config.toml
head_dim = 64
rope_theta = 10000.0
rope_fraction = 1.0
optimizer = "adamw"
batch_tokens = 16384
MLP neurons of a small language model. Each row is named by its layer, matrix (down: output weights) and neuron, and shows model dimensions 128-191. Each number is 200 + 40 x the weight over its row's rms, rounded and kept within 0 to 999. A neuron's up and down rows have the sign that makes its largest values positive.
A block is one neuron, or neurons of one layer that tend to fire together. Before each block is what it responds to, as a language model described it from the Wikipedia text at the highest values.

Responds to: Phrase-closing tokens. Mostly closing parentheses ending years, credits or notes in lists and tables; also last word pieces closing nouns (ped-als, ass-ets, Run-ways).
L9.down433,158,189,180,154,238,196,272,291,196,124,250,222,241,230,220,167,211,204,205,203,177,186,200,142,236,211,157,170,152,180,177,211,243,263,218,254,217,134,178,184,103,277,233,240,152,159,255,184,236,221,194,194,269,253,116,245,227,206,162,214,200,222,234,224

Responds to: Year in dates. Four-digit year tokens that complete a date, mostly after a month, day-comma or "in", as in "3 December 2007", "In May 2010" and "(1996)".
L9.down562,146,123,251,192,209,195,185,126,240,218,134,165,272,290,196,219,220,217,255,127,204,197,193,178,229,259,199,158,130,224,227,189,240,239,185,122,190,150,240,240,198,178,173,141,147,197,163,202,151,121,187,173,241,240,203,232,195,156,253,263,197,196,220,217

Responds to: Four-digit year tokens. Year numbers (mostly 1990s–2020s) in dates, after a month and day, "In", "until", or a table pipe, e.g. June 15, 2005.
L2.down117,269,137,86,198,227,201,225,268,192,188,250,160,193,197,202,156,184,122,165,106,231,200,173,117,183,247,182,245,190,181,215,217,203,194,202,217,134,177,198,263,271,218,168,191,223,217,254,262,195,194,241,185,218,155,141,172,170,214,174,172,166,194,236,226
L2.down127,226,228,170,243,218,145,149,200,99,215,254,164,236,204,206,270,211,209,215,208,219,173,248,273,281,176,120,234,224,110,200,252,195,264,112,182,164,202,180,177,193,221,208,179,179,247,202,168,171,178,242,195,204,259,227,186,194,257,227,187,215,172,205,147
L2.down171,201,217,169,125,237,224,269,234,223,189,211,194,229,262,278,180,168,115,255,200,185,211,296,284,230,272,166,245,206,136,159,211,215,192,178,188,189,166,240,223,192,219,226,204,193,191,203,169,206,208,138,162,210,254,228,295,228,182,266,194,214,124,202,259
L2.down250,235,210,153,212,196,246,228,171,236,165,146,230,136,146,155,167,209,200,173,217,189,176,206,270,196,151,200,111,157,185,150,219,161,184,154,195,130,164,240,243,262,183,162,234,203,134,205,187,160,144,181,190,215,208,171,269,152,218,248,253,190,208,254,277
L2.down318,141,196,172,169,261,182,197,154,259,208,184,165,166,235,230,157,190,217,200,230,189,185,214,178,197,147,111,157,187,146,134,201,198,209,179,235,179,182,188,238,334,201,244,180,229,194,240,196,209,84,214,254,156,216,185,233,218,226,225,232,231,160,202,283
L2.down366,191,159,220,195,211,286,223,167,202,190,165,167,177,147,91,196,233,243,245,163,160,253,161,258,289,205,119,136,240,186,181,221,250,172,196,251,128,203,262,241,214,219,157,154,268,206,186,217,203,217,194,208,241,154,226,278,185,270,221,259,183,246,235,163
L2.down509,233,162,203,251,260,258,210,171,242,227,186,166,284,195,189,211,202,198,158,191,238,194,219,221,319,201,141,199,192,179,197,248,182,236,179,238,192,138,246,170,227,146,223,203,214,176,274,243,169,166,213,237,154,228,141,265,197,159,167,214,190,239,196,236
L2.down581,199,217,221,155,264,187,212,168,136,237,149,162,225,161,208,185,243,167,141,175,222,182,224,231,303,251,180,124,200,225,143,178,176,157,167,236,228,227,276,226,258,203,228,251,160,158,207,211,209,211,121,211,177,154,131,220,195,188,228,246,182,236,181,252

Responds to: En dash in ranges. En dashes and hyphens joining numbers or names in scores, records, and year spans, such as 3–4, 2013–14, and Föhr-Amrum.
L5.down199,247,197,211,134,209,172,252,134,201,207,170,170,217,210,237,226,200,238,238,211,246,197,171,175,182,249,171,202,189,213,229,246,150,98,196,235,209,179,188,173,182,207,222,214,188,221,214,223,186,187,278,234,225,230,192,184,244,196,143,178,182,218,77,243
L5.down202,239,278,138,193,171,104,209,218,264,218,223,243,199,205,226,232,129,216,158,187,219,176,193,199,228,265,148,193,224,235,209,257,192,168,176,185,179,176,194,207,246,196,228,173,200,191,167,196,163,132,224,200,221,208,194,193,236,202,267,139,239,233,201,200
L5.down212,209,217,181,189,241,185,250,232,188,210,153,203,275,214,101,163,166,195,129,167,120,271,147,218,195,265,263,176,182,235,181,183,180,216,215,197,149,188,250,178,265,202,168,152,97,104,209,221,171,225,198,182,173,188,174,159,235,198,212,243,190,200,257,166
L5.down230,271,251,268,185,183,153,281,177,182,194,242,181,193,183,253,180,197,208,245,173,219,167,163,223,167,225,173,215,264,277,142,235,213,81,186,174,148,229,223,216,186,190,198,214,173,182,155,227,177,146,266,182,226,250,167,255,201,153,194,253,223,214,210,279
L5.down361,214,198,242,189,222,222,289,249,243,173,166,209,178,191,219,218,187,197,191,177,217,238,202,236,210,294,189,172,195,220,288,192,177,101,216,225,225,209,179,208,156,164,197,188,172,166,158,226,230,168,259,254,166,249,171,252,174,145,155,113,133,186,233,286
L5.down580,183,286,222,178,238,205,178,234,213,286,231,184,225,196,217,249,170,156,212,263,205,178,215,140,157,211,203,196,211,248,175,252,202,185,231,282,187,272,147,165,160,127,243,192,191,208,253,190,224,168,296,263,212,242,254,137,228,140,154,189,256,217,204,260
L5.down592,176,158,184,115,217,202,201,210,185,149,218,206,289,178,207,164,201,186,198,213,322,264,232,235,206,243,159,171,177,309,159,189,146,190,180,227,226,214,217,178,197,186,210,168,205,301,129,229,165,122,210,254,151,161,180,170,278,225,228,133,198,173,198,195
L5.down628,215,198,190,156,217,183,218,244,186,205,232,156,229,280,152,246,192,208,187,193,173,219,187,148,160,244,194,182,211,302,234,282,175,183,204,226,180,204,188,158,204,197,178,155,182,244,153,272,230,190,256,139,214,178,161,195,207,216,186,141,151,169,190,282

Responds to: Auxiliary verb after subject. Auxiliary and modal verbs right after a clause's subject noun or pronoun, such as would, might, was, had, can, is; strongest for would/might in reported predictions.
L2.down119,213,190,138,166,165,187,150,171,129,214,185,189,235,207,175,270,128,278,195,211,191,180,250,239,188,284,172,217,222,202,192,216,165,191,247,189,202,259,243,183,212,180,208,202,217,208,177,282,168,197,226,143,292,167,135,211,248,164,196,190,137,207,250,177
L2.down158,218,151,182,190,176,135,208,230,192,218,200,144,174,154,211,217,119,123,128,176,237,166,230,204,261,183,248,225,203,177,192,206,222,218,189,154,238,265,172,237,174,252,232,163,197,249,220,119,241,217,147,237,180,189,291,177,191,272,206,169,176,165,246,248
L2.down200,205,177,138,161,130,184,241,219,197,153,232,185,227,159,196,251,211,195,191,187,293,157,178,104,248,166,225,145,230,229,147,203,137,164,182,184,144,196,205,158,226,212,200,164,140,262,260,147,209,175,181,206,115,233,232,161,138,233,203,326,195,173,166,155
L2.down291,214,272,222,248,216,173,220,150,225,201,231,232,222,119,272,176,190,237,171,232,281,137,180,187,189,218,182,206,221,236,205,285,195,217,207,214,222,261,244,227,174,151,191,185,161,234,201,270,191,260,174,213,192,174,233,176,165,191,226,316,274,240,197,95
L2.down458,224,197,222,155,220,208,231,171,178,173,142,205,225,203,195,249,280,224,197,198,247,244,260,260,239,207,203,153,232,183,265,136,154,231,153,171,195,208,235,124,184,173,88,184,169,220,217,171,201,220,217,202,175,222,182,154,149,182,148,236,241,238,190,188
L2.down497,201,203,164,237,284,163,229,172,251,245,151,147,220,198,186,260,192,244,171,122,214,220,251,136,291,162,138,210,212,139,127,241,168,202,197,225,216,245,259,189,220,221,179,232,217,159,231,241,117,101,230,200,148,247,165,220,185,206,274,221,216,164,223,178
L2.down538,224,167,229,182,240,285,196,218,209,178,199,200,197,162,224,156,158,173,204,126,217,146,139,196,217,197,173,226,168,182,255,157,203,218,219,161,145,265,250,215,247,209,164,149,179,215,151,248,278,210,191,268,213,207,226,218,218,154,163,147,188,266,203,185
L2.down592,239,243,161,163,208,190,162,192,183,257,231,201,175,133,152,271,184,186,161,167,213,193,199,266,262,224,203,179,222,211,150,153,173,180,202,163,197,182,194,179,240,233,203,162,187,164,170,204,301,182,234,137,108,272,135,155,231,98,221,199,263,165,232,227

Responds to: Score dash separator. En dash between numbers in sports scores and results tables, such as 2–1 or 3–0, and opening parentheses after names or titles.
L9.down358,233,232,195,182,217,137,264,244,131,228,191,164,213,143,167,153,169,227,229,148,235,287,152,202,220,191,198,145,201,198,155,193,236,191,239,186,178,220,252,188,112,254,207,151,220,182,274,111,223,188,189,197,179,223,261,179,207,194,220,244,197,143,171,153

Responds to: Cell and parenthesis closers. Closing delimiters after a name or short phrase: table-cell pipes in wiki tables (Havana |, Title |) and closing parentheses ending glosses (Seychelles frog), (c)).
L2.down30,293,269,179,198,231,209,254,222,178,228,132,192,257,161,188,131,231,190,223,199,167,241,178,212,159,213,165,209,193,224,264,269,186,289,169,245,246,193,155,249,160,123,182,213,236,192,280,219,234,191,186,178,248,195,229,228,165,127,199,149,158,205,239,159
L2.down85,149,211,238,214,218,134,275,153,123,235,227,158,189,269,170,169,208,254,249,259,201,171,259,196,210,184,155,247,213,145,232,178,259,190,215,213,242,125,170,214,214,292,252,191,179,177,222,266,178,188,181,258,213,214,245,180,254,178,175,226,205,275,251,200
L2.down190,205,247,277,203,201,137,213,226,176,312,210,199,215,231,264,134,186,224,202,240,260,235,196,219,198,222,152,177,204,187,232,85,178,191,201,191,227,132,249,220,215,230,227,186,242,223,204,296,214,193,184,246,223,203,225,234,232,199,196,216,201,189,237,187
L2.down321,200,266,216,220,195,195,154,265,199,221,216,203,241,179,248,269,249,256,211,190,255,235,144,247,163,170,277,162,140,293,146,173,204,207,159,234,182,153,202,222,244,227,153,154,246,208,205,214,137,209,185,208,173,209,176,197,171,130,183,255,106,153,218,186
L2.down388,252,250,270,176,160,195,233,234,250,286,184,132,205,206,227,188,211,265,204,227,245,184,185,215,182,211,177,209,236,170,213,266,156,167,226,253,206,148,191,223,203,247,127,220,220,268,191,244,236,193,165,138,220,251,158,248,202,180,237,136,186,190,291,216
L2.down418,218,195,171,194,255,227,147,167,176,216,251,203,149,185,163,145,222,171,140,182,178,136,196,214,227,155,137,161,167,182,135,198,234,184,129,170,173,224,164,204,268,248,250,225,186,211,215,147,167,109,191,192,197,148,239,202,205,202,177,175,187,117,204,166
L2.down430,199,137,236,210,232,178,184,189,157,226,199,202,198,259,235,199,199,163,280,248,132,232,223,191,108,278,184,228,198,211,262,241,235,184,199,199,324,176,166,187,189,199,230,132,236,197,176,209,232,197,241,161,157,213,185,211,223,246,152,232,145,235,214,163
L2.down572,186,189,281,184,217,212,245,227,165,194,215,184,166,234,259,109,152,180,193,213,223,259,222,136,202,143,195,229,168,194,194,182,186,183,188,87,266,213,190,198,185,157,266,260,238,204,228,155,157,254,159,176,208,133,230,259,228,158,210,156,212,146,206,221

Responds to: Empty table cells. Blank double-space cells and line breaks right after a pipe in Wikipedia tables, such as empty cells between results, vote counts or track times.
L9.down561,206,233,178,197,195,140,279,168,236,179,121,136,253,199,219,206,241,164,238,215,284,219,187,206,151,140,204,143,242,157,195,132,202,234,256,159,179,170,148,186,144,217,193,263,253,264,262,204,228,205,253,201,115,268,208,148,164,188,147,204,213,190,180,178

Responds to: Verb after subject. Main verb right after a sentence's subject noun phrase, often a name or organization, such as was, is, announced, begins, participate.
L5.down66,200,183,159,180,179,252,174,251,170,162,229,149,232,188,220,183,198,146,209,185,145,223,177,158,157,217,213,219,227,270,236,230,222,196,218,244,213,145,133,283,281,263,238,151,200,256,178,159,137,208,213,172,153,269,180,194,186,215,301,205,175,168,167,211
L5.down103,181,188,158,156,174,123,195,239,254,171,158,175,204,251,290,230,223,182,205,232,212,202,220,193,180,257,223,220,228,199,253,122,210,122,292,161,203,164,180,176,244,228,166,175,150,111,208,186,156,168,233,212,271,218,194,207,195,220,264,203,200,142,236,230
L5.down151,222,170,182,172,157,174,154,230,184,240,230,214,275,213,213,194,189,253,87,194,209,214,148,255,94,151,181,201,149,176,242,243,171,187,198,220,193,252,244,185,193,188,213,238,147,188,150,122,151,188,161,140,246,189,187,221,171,178,206,203,197,175,224,216
L5.down222,207,85,224,194,177,172,231,275,151,227,185,179,212,177,241,182,202,191,186,235,256,185,232,150,139,255,212,239,206,242,207,257,162,139,198,185,205,174,175,177,243,191,227,177,216,189,247,221,193,170,184,244,215,200,273,190,186,248,201,204,222,211,224,196
L5.down323,180,227,240,213,259,143,162,211,194,188,185,194,136,208,155,227,215,144,263,224,236,219,268,133,245,228,197,196,182,183,218,231,164,130,201,184,184,282,215,150,223,196,214,213,169,168,183,149,128,242,181,186,270,298,207,217,202,135,166,233,254,170,193,261
L5.down487,154,199,215,263,292,196,154,235,214,229,193,191,213,163,209,203,253,213,232,236,182,144,220,221,165,204,306,230,181,191,171,228,132,211,184,220,139,222,267,263,192,258,148,114,134,189,234,241,198,243,236,234,129,269,140,280,165,193,181,158,195,234,213,226
L5.down500,215,150,294,201,172,225,176,251,221,301,189,215,261,202,194,211,245,181,190,218,188,168,184,175,176,204,217,129,144,232,168,292,209,210,249,247,298,204,190,204,172,198,172,142,202,148,178,287,181,257,166,152,152,169,190,209,197,269,268,285,189,204,212,239
L5.down504,130,157,204,243,257,202,131,188,133,256,208,206,232,166,184,225,249,177,143,226,191,192,204,247,142,219,197,196,213,285,269,238,195,178,244,247,116,294,174,156,170,178,180,199,161,189,173,224,130,203,212,156,185,139,200,269,211,212,203,172,169,154,220,217

Responds to: Predicate onset after subject. Fires on the first token of the main verb phrase right after a subject noun phrase, mostly modals and to, e.g. would, may, will, took.
L9.down412,239,203,162,163,190,235,142,146,218,188,231,160,165,226,235,204,186,202,181,173,250,229,181,203,223,121,163,231,217,164,209,192,165,189,155,229,233,164,186,138,209,163,230,157,197,219,208,201,255,263,200,136,160,265,194,95,164,261,220,278,210,159,158,171

Responds to: Numeric range en dash. En dashes placed between two numbers, in game scores, year spans and value ranges, e.g. 8–3, 1970–71, 28–70mm.
L2.down35,221,194,155,216,191,183,174,243,198,156,166,231,235,226,193,168,177,169,220,182,235,192,88,194,193,210,186,158,264,204,120,211,190,197,203,257,138,215,133,247,220,223,162,192,157,161,240,257,140,259,210,180,179,213,224,197,233,146,185,212,241,195,171,218
L2.down37,201,215,212,191,194,217,167,203,236,216,206,150,224,198,197,212,182,181,205,231,245,164,168,178,251,181,264,186,229,265,170,222,243,164,200,142,268,190,228,239,129,206,245,274,166,173,204,241,202,161,121,205,225,243,250,114,189,186,175,206,163,172,189,278
L2.down89,133,168,189,256,239,204,159,231,220,152,201,107,282,255,243,243,191,135,262,138,256,210,156,250,165,203,201,226,248,232,221,198,247,179,229,151,210,203,151,229,197,272,187,275,200,153,173,218,170,195,172,174,125,233,270,198,244,236,191,156,118,208,181,222
L2.down121,221,260,218,189,229,249,267,178,190,215,221,223,217,126,279,229,243,256,201,238,249,209,210,222,153,196,251,169,266,161,143,158,185,210,164,181,153,204,183,246,170,173,255,223,195,212,202,168,233,248,216,169,178,173,213,227,268,177,246,239,236,171,126,278
L2.down260,215,208,190,246,241,207,174,249,249,204,178,251,247,190,221,216,234,169,270,181,222,197,184,143,269,182,200,204,180,176,253,256,168,162,184,185,207,261,249,176,114,230,238,232,217,256,203,166,206,230,176,190,168,154,165,170,171,244,206,246,183,219,156,189
L2.down373,239,157,247,200,186,229,220,151,170,189,149,273,218,139,276,251,212,173,257,244,192,227,201,203,144,240,207,198,147,232,180,189,154,193,260,247,188,206,141,175,146,201,229,156,150,276,131,204,268,191,271,176,158,153,172,196,181,220,263,230,202,202,205,198
L2.down389,129,255,172,162,140,218,208,176,213,93,190,140,256,226,198,199,158,249,196,173,222,210,201,255,182,201,208,162,246,202,158,145,192,141,151,262,189,259,226,234,243,201,128,188,229,194,185,257,221,136,142,181,218,220,168,214,231,112,259,270,224,199,263,177
L2.down474,163,187,237,151,192,110,171,140,160,220,178,246,103,173,145,226,228,169,193,144,206,221,157,119,235,237,214,138,122,202,137,131,182,166,214,180,238,136,200,222,214,193,170,187,233,163,197,159,197,222,226,149,171,127,199,195,278,183,184,242,214,204,209,196

Responds to: Year in full dates. Year numbers that complete a date, mostly after a day and month or "in", e.g. 24 March 2022, January 22, 2017, in 2007.
L5.down48,169,234,191,142,259,199,210,188,239,178,239,147,189,91,170,172,208,229,232,145,251,214,175,208,249,251,220,218,177,169,147,169,205,183,223,217,206,184,226,219,270,224,268,198,206,217,173,235,173,126,173,232,199,200,154,223,157,187,234,211,259,185,188,268
L5.down176,125,212,194,214,219,161,156,169,195,229,157,136,181,162,156,203,272,207,214,257,216,208,227,208,265,188,175,201,249,189,238,175,212,261,199,202,202,161,251,242,207,229,186,186,205,235,213,204,108,211,199,227,117,226,235,200,206,245,153,207,306,199,172,130
L5.down193,221,199,158,205,260,183,208,158,192,150,180,253,218,233,211,187,193,257,212,209,226,232,259,225,181,285,155,172,235,189,141,178,152,267,261,214,228,229,292,179,183,203,256,210,168,251,202,199,153,257,191,175,237,249,101,178,201,129,302,219,185,222,209,193
L5.down362,199,222,151,230,215,191,169,152,289,150,239,204,157,222,136,243,158,206,252,264,168,192,214,220,203,157,207,280,226,183,189,195,192,258,206,215,235,172,248,234,314,184,265,190,245,251,246,247,233,137,201,208,227,207,258,236,163,201,205,261,187,183,193,198
L5.down363,225,188,192,184,174,249,184,181,214,257,228,228,182,205,195,231,156,240,113,266,287,161,198,241,224,159,161,236,148,264,214,205,216,147,214,204,158,272,188,239,241,221,193,134,179,204,248,129,177,257,239,188,198,196,217,210,159,203,164,255,137,252,270,171
L5.down416,145,235,183,224,206,195,197,216,200,136,188,160,212,153,227,214,174,250,247,155,209,153,277,173,294,178,269,193,222,243,242,164,160,230,175,219,183,188,222,188,166,285,167,200,178,247,166,229,216,181,171,191,162,214,210,212,204,169,193,241,195,233,173,159
L5.down573,197,195,163,129,251,204,192,174,100,255,240,133,220,183,210,200,193,196,250,283,169,202,194,224,225,259,220,122,237,190,225,194,216,182,189,174,228,170,158,169,184,161,150,190,259,197,255,284,136,209,166,180,168,269,245,218,166,202,226,214,202,216,128,191
L5.down602,229,214,180,179,209,173,242,179,195,166,172,168,177,153,136,176,193,249,201,261,193,148,146,213,231,231,242,167,249,240,188,230,226,162,220,189,151,136,229,260,216,189,157,163,266,170,231,205,156,187,238,234,216,218,171,232,204,188,219,217,268,244,171,249

Responds to: Empty table cells. Blank whitespace cells between pipe separators in Wikipedia-style tables, often the last empty column of a row, e.g. Embassy | (blank) |.
L5.down9,170,112,219,167,160,227,166,171,145,263,253,286,222,190,184,211,155,212,179,194,214,151,124,171,220,201,176,255,267,237,201,224,256,136,199,220,240,156,152,197,241,197,198,159,172,192,118,202,208,198,227,206,111,193,178,183,225,222,204,168,169,186,229,181
L5.down63,238,227,217,238,211,188,236,223,180,127,202,185,186,159,231,141,171,173,116,189,198,158,178,219,247,179,235,151,208,208,220,199,180,278,235,183,285,219,177,229,227,190,263,243,249,227,132,232,201,225,184,266,267,243,232,202,193,228,175,220,183,218,234,151
L5.down94,225,186,164,257,182,193,227,137,173,245,230,205,226,150,235,158,202,141,167,259,98,184,150,156,192,183,175,163,169,216,130,153,209,248,195,189,218,118,205,125,193,262,218,174,230,132,202,179,229,153,293,184,236,274,221,259,214,157,218,213,172,129,168,224
L5.down162,239,145,182,187,168,229,175,153,218,207,193,154,169,235,237,309,247,187,199,167,206,136,107,191,281,223,197,157,149,224,181,109,147,252,116,206,160,200,272,143,236,200,190,182,187,147,165,214,211,190,137,262,185,283,179,232,184,124,171,166,230,201,235,194
L5.down280,282,234,200,258,225,185,240,195,193,276,149,194,168,157,283,202,204,183,185,190,245,95,201,195,190,148,246,150,222,130,140,158,220,189,200,209,272,189,202,256,185,172,225,239,260,167,142,218,140,223,264,218,238,215,271,223,198,167,148,177,196,169,251,131
L5.down395,191,208,176,181,249,232,242,204,248,224,167,281,289,207,237,230,204,219,207,195,202,255,216,176,241,194,233,180,215,243,234,177,164,227,246,225,121,175,224,225,145,204,199,174,201,202,223,234,189,209,222,239,178,228,253,239,230,308,154,207,258,151,167,262
L5.down427,196,142,213,146,127,180,157,200,163,186,213,239,249,177,196,219,191,252,205,152,172,160,177,154,250,257,190,147,135,209,237,120,153,138,204,242,107,240,232,238,236,211,220,209,196,109,189,212,224,225,209,186,161,201,195,192,200,155,303,159,236,196,204,191
L5.down510,206,280,175,179,187,164,220,179,239,225,145,174,235,144,282,182,165,239,154,149,230,134,203,126,199,163,257,154,237,199,104,225,175,265,191,214,144,209,199,180,150,239,214,267,188,125,218,242,203,153,257,248,239,263,192,222,159,216,172,158,230,180,181,200

Responds to: Closing parenthesis. Closing parentheses ending a parenthetical aside of any kind, such as abbreviations (UTCB), units (94 kg), country codes (BLR), or translations.
L5.down65,205,276,164,239,194,245,188,258,267,201,169,198,260,240,194,132,233,250,183,142,301,202,222,189,298,179,172,114,177,200,218,248,236,126,181,201,267,124,283,247,211,222,208,187,128,249,244,280,180,145,234,173,226,224,193,205,211,191,151,123,162,209,197,188
L5.down143,233,232,139,217,176,173,268,239,181,135,243,136,162,195,122,282,150,288,172,164,124,203,250,208,207,195,220,143,175,183,243,221,143,181,242,170,235,303,231,157,167,185,239,189,171,240,231,148,253,215,215,189,241,200,152,194,180,122,238,174,200,150,174,248
L5.down149,230,177,258,179,185,185,191,215,140,198,223,224,238,191,214,127,188,170,198,160,259,213,165,273,205,209,281,201,179,247,143,196,220,144,155,321,231,261,163,175,134,257,219,191,189,166,194,162,246,173,194,217,147,199,202,213,189,225,117,180,218,223,235,241
L5.down201,181,248,239,165,180,202,245,221,277,273,223,190,235,205,151,104,224,259,219,175,240,151,183,189,253,229,138,172,164,193,199,276,236,169,139,221,143,148,234,248,223,232,277,186,215,245,201,128,226,204,199,206,185,255,161,206,214,257,222,197,146,159,222,244
L5.down207,199,183,212,168,224,192,178,193,171,262,226,192,229,207,166,192,246,222,224,220,243,207,252,251,179,193,232,144,254,200,238,159,181,198,159,223,155,237,263,193,138,217,184,211,197,179,257,193,267,186,146,179,210,163,181,166,241,204,173,224,195,234,217,169
L5.down255,138,255,246,180,235,270,243,189,138,188,182,225,213,239,225,214,267,166,255,213,185,127,250,212,266,106,217,240,176,163,240,156,304,180,255,187,227,263,180,266,253,189,219,180,184,211,214,196,145,247,239,282,232,151,176,180,230,221,150,160,235,175,168,162
L5.down256,235,222,300,219,230,232,275,260,193,141,224,122,173,155,199,217,279,236,225,205,200,256,160,186,245,247,185,161,182,107,206,194,206,229,222,203,244,252,185,236,242,173,146,218,181,217,225,207,275,194,186,202,244,163,216,226,150,210,189,220,267,219,222,194
L5.down299,146,206,205,186,214,191,153,251,171,163,192,156,292,236,213,187,146,138,220,162,189,189,196,150,196,216,177,145,159,239,174,173,244,226,228,237,138,196,182,173,155,169,281,164,161,198,111,195,172,166,111,197,237,194,214,207,224,192,128,184,269,224,219,224

Responds to: Empty table cells. Blank-space tokens filling empty cells in pipe-delimited wiki tables, often the first cell of a row or a trailing cell, e.g. "| |".
L2.down48,203,200,185,196,191,216,230,150,205,160,214,146,188,201,186,164,247,213,220,159,227,220,208,144,132,210,195,198,202,199,199,177,116,165,237,243,156,233,197,207,206,277,287,223,191,254,177,202,216,203,232,140,235,181,272,228,126,193,227,204,170,205,183,206
L2.down103,151,162,236,188,218,231,199,194,222,188,142,244,226,199,162,160,272,114,223,221,217,210,219,156,225,171,223,155,182,188,188,170,179,250,251,204,192,192,187,202,205,268,232,132,198,179,235,192,184,246,259,177,163,140,126,214,157,214,228,166,271,167,145,180
L2.down145,132,216,232,196,176,253,151,225,209,225,226,138,235,258,177,196,191,211,212,162,207,175,227,133,211,275,171,229,187,226,165,214,161,198,147,142,239,171,122,192,238,232,240,241,222,199,207,125,163,197,214,142,136,237,152,195,222,236,212,149,169,217,174,110
L2.down240,182,193,230,118,221,214,248,189,178,259,199,173,183,203,201,191,148,170,221,183,249,190,141,186,180,183,263,178,179,337,261,276,199,212,166,129,154,192,186,221,177,242,261,142,213,274,235,266,213,184,155,196,157,212,247,214,174,218,164,189,146,204,157,227
L2.down411,148,282,194,194,247,212,239,148,226,101,169,226,298,145,251,167,193,207,181,216,245,140,197,231,256,211,213,206,186,222,198,210,215,227,175,234,157,212,191,225,205,163,138,246,87,161,239,168,181,242,227,266,258,232,134,191,173,156,186,180,173,169,202,227
L2.down433,216,256,171,177,95,193,267,199,241,177,193,196,303,161,231,209,137,196,183,185,259,141,249,218,204,240,213,173,223,180,209,190,257,247,216,173,168,239,238,199,228,159,142,223,117,139,217,139,156,187,260,311,253,172,189,196,197,187,234,178,174,155,151,241
L2.down475,144,222,222,230,234,242,146,215,220,197,183,189,100,235,198,225,244,155,251,146,236,178,185,164,149,174,238,156,217,252,129,244,194,213,214,199,220,250,215,243,205,138,281,255,196,194,214,254,214,200,156,183,193,235,229,215,209,310,156,201,240,181,169,222
L2.down547,229,241,141,206,161,182,264,153,211,175,192,208,272,205,235,185,161,233,262,181,239,193,236,214,220,161,255,142,222,255,287,235,143,245,230,253,155,190,180,227,189,180,156,234,198,193,192,137,161,229,217,151,241,273,190,209,174,233,176,176,247,190,213,214